config.toml
d_mlp = 768
activation = "swiglu"
positions = "rope"
optimizer = "laprop"
seq_len = 1024
MLP neurons of a small language model. Each row is named by its layer, matrix (gate and up: input weights) and neuron, and shows model dimensions 16-143. Each number is 128 + 24 x the weight over its row's rms, rounded and kept within 0 to 255. A neuron's up and down rows have the sign that makes its largest values positive.
After each neuron's rows, "fires after" lists the tokens most often just before its 100 highest values on Wikipedia text that the model never trained on.

L6.gate31 [126 163 149 106 163 141 135 108 152 117  66 132 118 131 126 123 119  88 139 146  71 137 183 154 132 143  78  83  96 159  78 101 110 135 117 143 105 152 116  85 151 128 118 159 115 157 136  84 106 137 138 121 113 132 109 109 151 110 153 117 108 125 121 120 110 120 132  69 141 122  91 129 123  73  79 170 133 134 167 136 131 165 107 119 105 133  81 131 151 109 181 116  95 126 122 156 108 137 108 128 155  91 139 109 129 115 149 182 114 124  90 117 123 102 127 139  62 140 142 150 114 122 124 205  94 119 107 144]
L6.up31 [124 135  94 164 115 123 110 149 137 127 207  93 122 141 116 115 146 136 113 124 152 185 109 109 129  91 125 109 135 107 147 126 133 109 189 150 164 142 182 164 121 127 147 162 167 132  88 160 140 103 119  99 113 165 121 139 122 118 106  97 141  99 112 170 136 154 168 174 133  98 135 145 125 132 169 121 154 145 142 108 123 154 109 126 134 134 138 164 136 179 132 145  86 116 139 132  95 113 144 111 151 112 160 172 160 102 133 118 103 140 190 142 171 150 135  93 123 137 125 103 141 152 111 120 127 134 156 125]
fires after: " (", "==", " \"", "\n"

L10.gate257 [132 117  91 139 148 140 137 130 185 144 131 146 135 147 134 111 132 137 132 174  72 130 149 150 130 132 118 137 101 180 161  86 130 137 123 136 131 136 119 113  36 113 111 117 119 157 154  98  94  47  96  81 122 128 168 113  97 126 145 142 119 107 172 102 164 125 157 131 138 128 106 147 153  95 115 156  76 182 140  97 162 118 146 147 107 146 135 125 152 121  97 159 103 140 123 136 133 104 120 117 129 150  90 137 102 113 144 154 104  83 147 134 109 116 141 138  78 123  94 146 129 149  99  49 123 115 161 111]
L10.up257 [122 171 142 109 157  87 115 138 149 158 146  95 143 137 152 114 123 151 171 154  99 119 130 163 147 136 128 162 159 170  95 129 102  93 153  90 114 129 133 129 157 146 137  82 153 103 135 153 146  99 131 133 115 126 111 110 103 110 124  98  89 112 146 117 155 114 125 140  93 150 125 137 114 109 146 152 151 151 161 148 142 120 152 146 148 110 113 148 125 130  47 171 109 147 113 119 148 133 203 133 136 123  74 157 118 157 154 139 130 100 148 140 156 113 131 139 103 106 130 153  90 127 126  98 182 171 119 126]
fires after: " ", " (", "16", " v", " n"

L5.gate449 [146 125 159 117 149 138 140 124 158 143  78 168 110 141 145 119 118 120 158 118 121 156 135  75 177 112 154 101 104 163 144 130 107 104 144  88 117 148 105 124 120 165 143 120 150 157 121  86 112 110 155 133 132 137 126 108 156 116 135 152 121 132 137 124 120 127 196  62 148 124 130 109 152 104 131 128 149 126 169 141 128 119  87 126 112 180  98 154 132 129 103  81 116 102 125 161 116  87 108 121 101 134 135  92 112 115 166 156 140 142 128 117 134  82 104 125 138 139 136 135  69 158 117 130 128 105 101 129]
L5.up449 [131 180 118  80 127 171 110 140 122 148 118 144 135 151 124 134 132 139  99  75  79 147 143 140 121 103 142 126 164 125  80 110 151 119 167  70 108 104 124  70 103 112 142 142  94 131  99 147 156 129 148  93 108 158 139 151 124 154 140 109 127 159 100 143 141 172 133 191 140  78 166 114 136  86 124 129 170 172  97 133 119 115 134 153  94 139 163 112 138 112 134 135 147  89 144 128 159 159 124 109 148 134 127 109 143 107 127 136 138 111 135 122 133 146 140  64 128 140 149 163 107 162 154 119  92  87 133 132]
fires after: " \"", "\n\n", "==\n", "\n", " =\n\n", ".\n\n"

L12.gate158 [192 105 131  96 102  95 130 123  88 104 164 137 109 150 158  90 140 158 161  96  96 164 159 150 120 130  87 101  89  85 137 122 120 123 136 171 157 136 139 112 140 127 122  97 151 151 140 111 157  88 119  91 142 129  92 138 133 152 148 153 120 143 153  63 162 145 126  99 109 169 136 136 155 117 150 110 157 153  92 155 135 115 104 102 138 153  94 125 158 153 143 130 120  96 146 126 147 131 134  77 156  59  84 116 123 113 122 114 148 125 127 123 119 112 134 130 153 124 108  90 139 121 135 139 152 116 150 121]
L12.up158 [155 129 138 102  84 127 107 136  74 105 133  90  94 211 144 127 156 130 126 127 131 134 169 172  85 139 150 125 122 108 122 105 101 140 130 122 119 114 150 113 139 127 126 131 148 156 126 155 173 124 131  96 147  90 140 137 135  94 146 157 104 111 151  91 134 140 106 120 109 119 107 148 180  85  64 171 143 140 179 158 132 131 128 114 139 159 120 121 145 129 113 140 101 143 116 114 154 119 156 105 115 109 124 191  94  96 132 142 181  96 140 125  86 101 132 119 155 130 145 102 122  94 115 180 123 159 158 157]
fires after: " "

L12.gate581 [139 107 139 112 132 154 152 132 127 123  88 157 137 128 182 100 123 108 172 107  93 102 163 136 123 140 102 149 117 111 160 115 100 108 129 107 170 166 160 106 117 144 127  89 154 144 150 125 143 123 148  76  92 124 114 134 132  99 128 131  95  78 139 138 127 135 181 182 123 105 133 110 153 119 103 116 143 160  94  80 116 124 135  84 145 138 144 119 138 168 117 127 134 158 120 116 155 108 159  99 137 131 100 122 115 154 148 138 151 154 158 119 111 138 182 135  90 118  99 135 115 156  74 128 122  86 175 151]
L12.up581 [180 105 161  85 150 133 162 113 105  84 133 105 153 106 148 136 108 158 117 136 105 100 156 118 114 142 158 119 107 125 129 145 142 152 170 139 148  61 156 137 139 132 130 137 157 141 108 111 132 105 117  76  93 137 137  84 128 103 127 160 121 144 121 131 133 145 178  91  91 140 109 147 112 132  96 160 125 132 113 111 117 146 158 149 106 137 167 149 135 126 136 146 158 138  99 126 130  90 127 150 138 107 126 120 134 135 178  99 145  98 179 129  98 101 172 117 137 151 109 119 103 148 112 186 155 115 127 141]
fires after: " ", " th", " ("

L9.gate716 [135 115 154 146 118 119 129 171 144 137 175 159  80 135 128 126 112 138 111 126  61 151 110 190 155 111 108 106 169 176  86 142 143 112 125 174 162 149 158 133 119 162 121 154 127 136 134  92 125  69 133  99 136 129 151 133 159 123 157  84 127  76 118 145 156 105 138 133 149 138  96 124 166 124 119 147 138 111 102 101 132 130 166 153 152  96 139 142 136 103 145 117 104 111  90 156 129 132 131 109 140 129 116 118 121 135 121 147 172 123 142 150 143 138 169 113 111 126 107 121  97 120 150 144 147 127 113 162]
L9.up716 [148 122  93 131 127 163 103 155 152 134 125 131 108 125 179  99 109 115 119 159 122 172 191 126 146 143 120 111 138 143 116 126 130 119 144 122 169  97 146 123 124 129 135 138  99 162 121  82 115 107 134 123 135 147 150 119  74 101 103 101  88 121 203 117 149  82 117 131 115 101  85 121 108 146 113 177 120 143 146 123 140 128 113 120 104 121 132 158 173 119 159 131 162 122 126 175  95 118  87 144 160 130  97 178 161 122 137 138 138  53 144  91 134  94 151 133 146 117 107 135 103 100 144 162 115 164  97 105]
fires after: " "

L5.gate567 [121 157 153 113  93 108 169 101 145 142 104  90 128 144 157 139 133 146 135 126 122 144 133 157 165 149 109  90 109 118 105 103 129 139 129 135 138 154  95 173 172  77 114  79 124 170 130 116 111 121 130 133 104 129 110 114 132 141 117 123 136 159 145 116 133 110 143 111 126 136 125 100 168 117 123 161 158 124 153  86  85 116 152 101 127 131 108 111 178 119 163  86 104 141 167  74 162 126 153 125 143  78 124 111 133 112 172 124 170 132 169 129 116 118 119 133  61 150 135  87 112 114 105  76 123 117 137 104]
L5.up567 [107  95 146 114 142 134 136  96 150 102 130 140 125  91 153  69 132 120  91  89 133 146  95 150 136 127 139 145 135 131 123 123 126  90 176  74 157  92 145 124 131 102 137 170 130 104 112  89 111 103 150  90 123 166 153 103 101 155 116 133 131 115  86 134 143 135 169 107 143 125 135 109 137 139 146 116 172 150 128 123 151 110  75 118 105 161 144 129 141 131 150 140 123  93 113 176 102 107  97 102 120 187 124 137 160 118 118 155 114 142 118 140 130 153 121 141 116 150 163 129  87 116 170 138 109 120  87 123]
fires after: " (", " \"", ".\n\n", "-", "===\n\n", "==="

L7.gate84 [151 159 135 116 153 138 118 117 128 110 112 135 119  96 140 124 115 157 171  98 102 148 168 104 125 135  99 199  75  91 114 103  99 128 127 123 175 190 133  86 103 127 164 111  92 134 134 124 106 136 140 111 136 104 131  88 120 104 135 138 106 143 135 133 111 148  97 139 149 152  81 128 118  75  97 116 157 132 121 105 125 110 164 102 135 142  98  91 128 105  91 127 129 156  84 156 122 153 121 117 142  68 112  85 118 123 153 142 113 101 107 122  96 124 108  74 141 126 151 157 133 169 122 142 106 110 121 185]
L7.up84 [122 140 100 119 170 126 165  74 164 115 107 138 158 122 146 112 118 131 126 152 111 117 134 103 111 125 129 164 134 150  96 119  84 125 106 114 137 152 158 110 103 110 181 104 120 158 112 133 168 106  78 124 128 115  90 131 167 128 120 132  85 138  98 118  88 113 143  94 129 138  83  65 142 127 120 123 162 119 114 107 104 134 124 129 132 121 156 101  81 138 144 108 156 134 101 118  98 102  98  68 180 109 111 107 129 148 158 161 121 153 114 128 158 115 129 154 126 155 155 140 145 131 113 176 121 144 125 122]
fires after: " ", "\n"

L10.gate410 [147  98  75 164 112 141 118 109 133 174 125 117 111 139 170 118 133 112 157  96 123 135 160 114 112  90 135 139 140 150 107 156 136 125 113 209 135 100  88 158 152 143 133 143 201 117 164 154 124 107 185  97 125 128 158 135 137 134 119 111 150  98  97 146 112  67 132 127 170 122 152 137 165 158 137 126 131 153 111 120 117 118 115 130 104 174 116 126 122 127 132 124 126  97 120  95 112 152 111 158 159  71 126  95 151 117 112  77 118 132 138 171 128 141 129 149 169 125 148  81 168 126 117  94 121 101 124 114]
L10.up410 [122 129 108 116 106 142 116 140 136 141 149 133  94 180 130 136 145 137 201 116 153 147 106 100 130 119 105 110 143 158  96 157 112 137 139 145 100 124 116 139 106  83 110 143 153 152 143  96  95  66 116  93 126 125  97 123 161 126  88 100 154  90 113 143 118  93 129 127 130  91 143 141 134 146 128 103 172 126 121 151 147 103 144 171 114 151 119 148 125 129 110 140  90 138 142 162  99 123 113 151 119  91 133 162 134 126 108  74 126 186 135 144 108 126 133 144 132 137 116 101 118  52 101 142  97 117 120 118]
fires after: ".\n\n", " |\n\n", " Website", "\n"

L4.gate84 [120 105 141 134 144 106 176  65 162 119 123 148 137 139 103 111 117 109 170 155 127 116 141 137 139 108 131  87 141  95 151  96 103  83 150 164 125 184  99 160 193  84  93  75 152 144 165 115 121 130 106 128 116 138  98 131 128 148 154 161 145 156 101  99 156 108 145 111 107 157 113 128 124 134 142 122 126 112 158  96 133 159 103 133 173 113 113 123 122 125 166 121 127 131 155  98 127  89  99  91 128 132 108 109 125 123 114 157 139 135  90  95 124 131 142 153 124 137 133 118 107 139 115 159 134 140 110 144]
L4.up84 [161 155 153 137 140 157 170 149 128 144 161 111 115 136  88 133 101 147 136  79 138 147 130 192 184 143 117 155 150 138 123 141 156 120 132 101 119 104 130 116 140 129 129 107 121 166 125 112 139 135 136 120 168 168 148 113 100 116 120 115  85 155 117 177 122 142 100 141 145 105 148  79 129  95 126 141 135 136 170 128  87 145 116 102 103 119 169 115 120 149 109 127 104 152 117  97  80 144 131 125 171 136 137 113 115 105 150 141 136 144 189  88  82 123 146 131 142 120 132 114 123 147 122 118 132 114  98  86]
fires after: " (", "-", "|", " \"", ".\n\n", " at"

L9.gate237 [140 133 144 141  91 141 114  80 118 111 146 122 103 147 179 106 135 119 131 116  98 123 146 127 130 144 126 165 176  88 125 115 152 153 143 148 156  80 145 139 169  99 164 123 169  81  92 181  89 165 109  85 151 122 148 102 120 138  74 130 163 131 142 125 156 101 116 126 147  83 154  94 155 147 147 103 125 143 134  99  97 145 157 161  99 155 141 136 125 182 148 118 103 130 127 105 176 165 163  93 101 110 133 127 153 105 134 142 172 101 119 138  99 114 172 144 143 127 161 108 113 109 116 105 118 125 150 124]
L9.up237 [122 148 177 112 130 129 192  97 147 115 159 138  94 150 127 139  98 150  83 108 120 146 127 125 166 117  82 130 143 115 112 148 123 120 155 180 128 116 112 141 146 150  87 120 158 140 162 143 117 139 147 147 104  98 109 136 136 124 110 122 146 100 152 134 166  82 121 140 140 106 167 142 129 171 142 152 131 114 122 119 143 147 134 122  87 173 116 128 153 132 148  98  91 148 132 182 118 118 159 129 113 144 117  97 131 134 137 147 132 155 130 116 149 108 147 146 146  56 113 137 104 136 127 123 131  94 143 129]
fires after: "\n", ".\n\n", ")\n"

L7.gate257 [143 113 158 114 125 153 116 110 103 129 148 129  96 111 146 109 168 110 114 122  97 166 170 149 140 106 121 120 138 118 140 122 105 118 129 151 152 130 120 132 129  87 123 120 134 140 117 119 133 145  64  68 124  84 128 107  57 132 125 135  81 104 162 157 133 131 158 159 156 148 124 140 120 166 126 153 153 146 154 125 157 138 142 133 162 135 117  94 128 130 159 135 105 162 145 102  98 137 149 141 156 130 141 104 123 111  97 126 143  97 100  93  87 108 152 143 120  99 131 119 135 161 126 127 150 158 167 168]
L7.up257 [139 114 107 142 136 130 165  89 104 162  86 128 146 110 146 112  92 116 142  98 137 128  99 113 123 145 125 108 150 112 117 115 111 112 146  92 117 152 124 112 124 146 121 125 112 116  90 117 139 120 107 128 135  88 134 103 126 153 119 116 159 104 153 127 118 100 134 110 137 131  87 131 111 116 152 161 135 158 144 165 105 111 136 140 140 131  98 144 112 126 122 134 118 114 141 112 129  93  96 126 161  94 110 112 123 120 119 145 103  77 176 134  72  99 119 156  94 119 162 135  95 128 130 150 155 118 182  92]
fires after: " ", " was", " (", "-h", "16", "==="